config.toml
num_hidden_layers = 14
hidden_size = 320
num_attention_heads = 5
num_key_value_heads = 5
head_dim = 64
intermediate_size = 1280
vocab_size = 16384
hidden_act = "gelu"
norm = "layernorm"
norm_place = "pre"
norm_eps = 1e-05
positions = "alibi"
qk_norm = false
attn_scale = 0.125
bias = "all"
tie_word_embeddings = true
parallel_block = false
init = "normal"
init_std_qkv = 0.0273
init_std_o = 0.0273
init_std_up = 0.0273
init_std_down = 0.0137
optimizer = "muon_variant"
learning_rate = 0.00161
lr_mult_o = 0.875
beta1 = 0.9
lr_head = 0.00906
warmup_steps = 200
schedule = "wsd"
decay_fraction = 0.821
decay_shape = "linear"
final_lr_fraction = 0.0
batch_tokens = 262144
max_seq_len = 512
doc_mask = true
train_tokens = 1312000000
max_steps = 5005
dataset = "wikipedia_en"
MLP neurons of a small language model. Each row is named by its layer, matrix (down: output weights) and neuron, and shows model dimensions 160-319. Each number is 128 + 24 x the weight over its row's rms, rounded and kept within 0 to 255. Numbers have three digits each.
Before each neuron's rows is what it responds to, as a language model described it from the Wikipedia text at the highest values.

Digits inside numbers
L5.down629:136118130152146118115156135115127116130123123099082125139136150159113119113117153104170105135164137172099130124140133132137153085147109119124139126164165186157152124077140147129079215131122128152119117116118108119175117133128155119076168156149123184129104119105148137107176113143151149103076167171128081157134106114150099124120136146113108106127147127127111123141134115135126153101080117117146113123149130118154109111085132107109123114109107148122140117137150083122127100123175100

Plural noun endings
L4.down607:121150174163121122104154119164075120088138143068139111119158148110126113120094112068100124102122120118118109136130155152091153131112088105100127147123146115158135118154143148096159128107143144152119141099128140178122092097144125162109146146165085127149078140117092141145108147150103118122088092177126147114114071114158109099138130107124118098150149174128121094140143130174152110108176111157136131078118129159125152121106147121116149112082149121169167155128106138157153178134104122

Items inside tables and lists
L8.down625:140132151139134171138135119110118138135143156170125116140130103172135101103136130099105128132116133116138125114095155112128120108120135108158131124111192131063175106114125079115134133123093150099128176132137137106162135129138134170112121158145108157143132125075127129154172143159128130147135111175110095153122105115109116121127091127162175091142102200133133167097113125118117153103089122149162165140106078114075133102105194133183159170112118090130097136095120126130145116143090112

Year century digit
L5.down1265:120132130184140140150135147130143111122133112128125103108134116077164103117158126158152133080111093138089112162092109124134094127130151109109085096120114136104105106140150140148094131154155120132145093144137107128159154087158155111136139137113104129142129124150103165143139119168150130098150130111123148136141146108111099119087092157119156089106135120102115139142100113128176129138108156079092137125195101150067176119101152126125102113135057110105140141148125123142138098135123138

Coordinating "and" in lists
L8.down1032:110106146130112137132124125127142124158135146137132117132192166160128137104155100141143172073120127131137139121119115136099150132151104157136129092156125090095125169146125100108175119130151126148109155142119164156098148150145121144085113099138151122161105150124088143113134172129091144162111136163089076148092136134151072101123178115105100123163108077120090101129101130118112118151138169109144122160138134129148104122103112161135148123143099120091145120128094142140102112067131163

Time and clause connectors
L8.down635:126183118130133184177099109116116146105133187133147120116130142119156116110172099100150129128131124158128143145099110092134156119150145114104137122125169157133108107125159107137124127098142123113163141117110111095118091097145097139106103143120169099121180168100119144127103172127117126115157141131152101090110119089109119073141126108122127125122118123151088118119091172170140117132126143109122088104146147155134133153111155138154148106188146131168129141121156100146087133145151188

Temporal adverbial endings
L4.down1018:145132144100119141173153156130114095121111124141118136130160155136152123098141177097131150101092108112120126127089184168109112151156138126136133145113093133136146120101140133163147139121129166164107153138120140135116137156183162148090119134126166116069144135105123103116104121159107169153127133115106160170124146156148114114111133156104142146112099154122139129066101127090141084134096163110133136151061084109174147133098136096128087081119123136106135103097107146121122173150205106

Clause-linking conjunctions
L5.down191:111149176114143094135139118097096103138155111136114063087112091105108111133152133133142113158117122123127142164127139160142101123104119160126118140135110097127140149101106160148112133175134153078118132174146107132089096126114124129165148138116148166115130136131152125120130168168111088091131137095110111114149144153151151123092109138159084151106135122148132129156087138136146150113140088124119154099185134110079175087154075083137127138108131110152162150107090169121142099139092125

Separators inside numbers
L8.down1043:131097082155102163173123137128117134166133108144075110126128129119125112097140114127085135144171142146144188128110151163109120134195134116178084100154113108128094097161156135142131152139134153098150093134136100178122108118129113177149152144111143129162146138164123111128098138177109105125131127135112166109115121115135118085142134127123124085080087103131118092143104112114089127120123088110114097130131141123159121123090155098082164138155097152103104100145145133130095130147168152

Verb after biographical subject
L8.down425:125143125123091099126129128161153121093175100148137096145144134113146136087152070141080155140133125112174173115184089136113156131147130108113109124132112159137154142102173121157145085115057165134142161105116162107118138129099144126170103148136137118114109111071113161107134119108139094130107145146128129164145123135137108122126137146136112135093075139158113142134141100116136141122112106127120130118107159113131102154118125115122130120121127094126160116144097163135214101126140112

Family relation nouns
L8.down668:084171152155114157170140165151126187112148088107135111100078140134104110140089106124126184154131116101122107138170127114136150102104116151154160111099138106162150157161165155136111170124149095131093096128137105096101122149108168120126116110110129132112128103179114150141143064122144137098122098171098124107123124086127128124100139105139092131182143133100092134085112123125129088152112155115152131144131144072101116155118158130109119123120134113140151152124123125121135147127138135

Census numbers and kin nouns
L5.down16:106154147117148138101125126096111146091119088129157160129106140129122102143164118168109109132122127139149153132097088142133155144131110071072121100115122147140121132158181156142124114125108086158133132138112114149118124151086130151109168087131174129160167104099161129119094165137118151142111138172087127125112141135159197143132134119119126144097150128124049137122149151092164103102150166132139115104140137138111101130134136128146157158130115135118138127108139136092213143107154122

Word-completing final pieces
L8.down1119:155184110142096136164119141122160151138140119134125127152149131138118139116139136129115135123141152103135163131129141110141109183126130151099147121138155157128134147097103148139098109149132097109139131122149135135114113103163090133099069155137089139121149108088140063138116141160151100149122138175154120127080172133162161113175155138143099106116126110083131165075154153099154102131119107139163139137077162112161130126127125130129136142153135114145134150149109105060153128121106157

Table digits, word fragments
L8.down1033:101151145119155121142122097160102120144106124145117139146111114100118123105181137095124168153124093135164168108114157110127138153130117125116162143126092125137061150155101117084120118145171101186114137113144112121148108121159162120116132060135154119164155148134128111119153131116131108132072128119143111161095153111149151137112166123153114137108131117095108142097137165128155139131152125129107133149176130129123148118158104082091092102134131146100066137111124143103117124127079079

Leading digit 1
L8.down332:104135105127164139092114112130116100076127128097101110139145104065143093140130142119124150166126112158130123143156150112138140122117131059116136137132127151088114142130066155132133140131110167125125147141163140086135133157105130155128121123130070163119133141119087144091149103127124097096150118138072148149124156157132108153200167165078114146107138123153110171125135153120107147139122178171139101160157105114125117113138104091126168086134096115140119138125116124126169102123118105

Inner number separators
L5.down155:146162111159120099125112131168122117119130119115152157120155150125121135134122134099130099129165116132153114131162122136110129145112117135099067094146089090111156142108154108143155153149115160114109125098115151105136115093110119110117144125160186124131118144125105116115165192115142114139164142172140144140120076104084140124139149101116144085127116146149080154093142149109145150167150144068154114097163122103152132080130122133109138146173140094070124127162149157105103082132072087

Year first digit
L4.down1136:084166124137150118144163125152091129148096150111112154103119096117123149117145111126127103075148120154112187077108099153171117157149137145126151148144140156157150120110110112094130102136146076092168125143136120139089129138142122117089134140080124132164155113105104159147079080141139120096101107138137108117153116100163134139134129134108121125133127099141139128114136080131082189097111131122121187185096136107164123129111099109145118157138109137093122132140128113138110105138123145

End of named entity
L8.down478:153133106146166113123106151139087170121135130136192132148147154133129143128123094135096071100138132134160135146124120135073135095109145158144129096123110110149097091107182092147125127105074153114157159110140118091123127155106061121138143165146105141149086124094130090147154144117147095133105158167128086141077095110169092145145113102096103165136171136121133132115137154148129169124113181140133124122141133158109126136104135124168096131136152107141128135119143140165128166134115178

Predictable continuation tokens
L4.down1156:115112101114162146163113118091153108129115138129116136121095120154124116073135100137134137107097096144164087151119101127138078109119162112151114149148113111136154143122122156132164159124101134138111163114138120132135157144149139108123143138152097112114094095126125154141136139166156113128120149106135174167115200125170117103111146101086167168154089115107140150110148108153109136119114144100133133104107107134144169146095152152076087110099101140121108116131093114101123140105119148

Predictable word completions
L5.down153:126123130136077086104119131118099122147121081159171124105150076141137157107120135111091137091123128108133140160146106162150115139108132194120126162116104114156129114079137097110164104156137116160136165156101112107145134112123110110164178114121156093115107116123148129132123154161140138101120147120119094125130100109125136139129070157139085149138124082141136102137114128133134137150125096137112152069120157150146122112140121090146173112111164132137132156140163126087141172139113139

Contrast and transition words
L8.down787:113108096140113137157150126142142124134100118094135098133140139136121112093178143134137145125125130126107105140081171149105129148117150112117129169081148151121134086163090120156140149124156100091138143148080115166116096157130133081108096111101067106106136171133147108111136099107126113149115137158108142157147111123130165128176128096103154170095142128136140162127133145127168106136106121155152137124158149142127142077160148121122102155127129137111156146115130119121094076110103100

Biography referents, table fragments
L4.down97:127121137115114143122147106144108100134140122173135128134128157170128094179161145097136143109130149147134138135167142138133083105162114139112076077128117162155115136118136133126080154134147156165111140138159131096129124154099093100116063111151113136145132108104130103176143094144147128135156099141130129147112149118111142132108092126138119134156073095149172147113163145145162104124085142100136142119143139145093155128151110151133132134123109100110142084141110102156129121100126106

Paired-item connectors
L5.down1013:113127096122126141127113136126140123080121123109099085117139135109145149116170094077088107117142157114095119106110113100140127148134085165120136141131132120151122107112123149088158156105110097147105202091107157114143162140110141083132103125076125106117151079101139114100128119107127137149117130154136137127126098143096154101145125145103120124146092121128151126178102113143145104132117118119105146105109135114148128094163187093155124145113094122177109125134149143129168125138119111

Year digits and city names
L8.down896:162141113132120164134152122065134086148128128148115058113128109082175129104102141125153131149130145157125122107177133111167155139145148139134125105102140117147149115111098124143103150088136097124150139144109156106150116145106141093082132188117112086080159181075159119116109145159112108135146136116156177098070132068142114131138151106153102131123175147102140140156136122093159072146119118134132125126136105115153154087120132148102150155124084135101166155129137147151128119156093099

Century digit in years
L4.down490:086120131151108123125105089135159138151121121103151152141083109142126134119121114129072147114143097116129109143135128134120153139171145137153127142135116108125159127130088175087111119173102149127145097163121157142127137162076146116103142125164099120149162167076120113164121103155184145124144188127155118082152113128128112128115163154134153108133091161127094153169165121142122131149118135092110149087135103153093089134084143140160132123149157134124132114104148123152144144118110099

Clause and word completions
L4.down304:144112148096118100128118124120100150112192151131134134131161116093153119119160148140083109144127147137143082157135132141095141080132114155116114135145112170136122156114139155140136156141180103124164099134156145080104134138135136130105142108097066086151146116124131132114125143144138114138156095100099109158141108127128174120110121107120107156124108136107127112175099128153084066143092112163112164155136117142106149129157148116159115139145101158122168131144104185170144065107113132

Post-verb function words
L8.down255:120148146105110128103148109152141134127155134124133118106101123140125129093118107163134185121139114093084164123159117128125117112125162152120112101174104109138145090132120140112100101158149169155147127165138155139151101156131111116114053120142161115087109138090169152131161116105143120144141151152164137115128108067116138081135163135125172139104170137140147111115120169117089159137106115153109117099128107100111115114129086113133127150150120097122095135098158144118111149111125163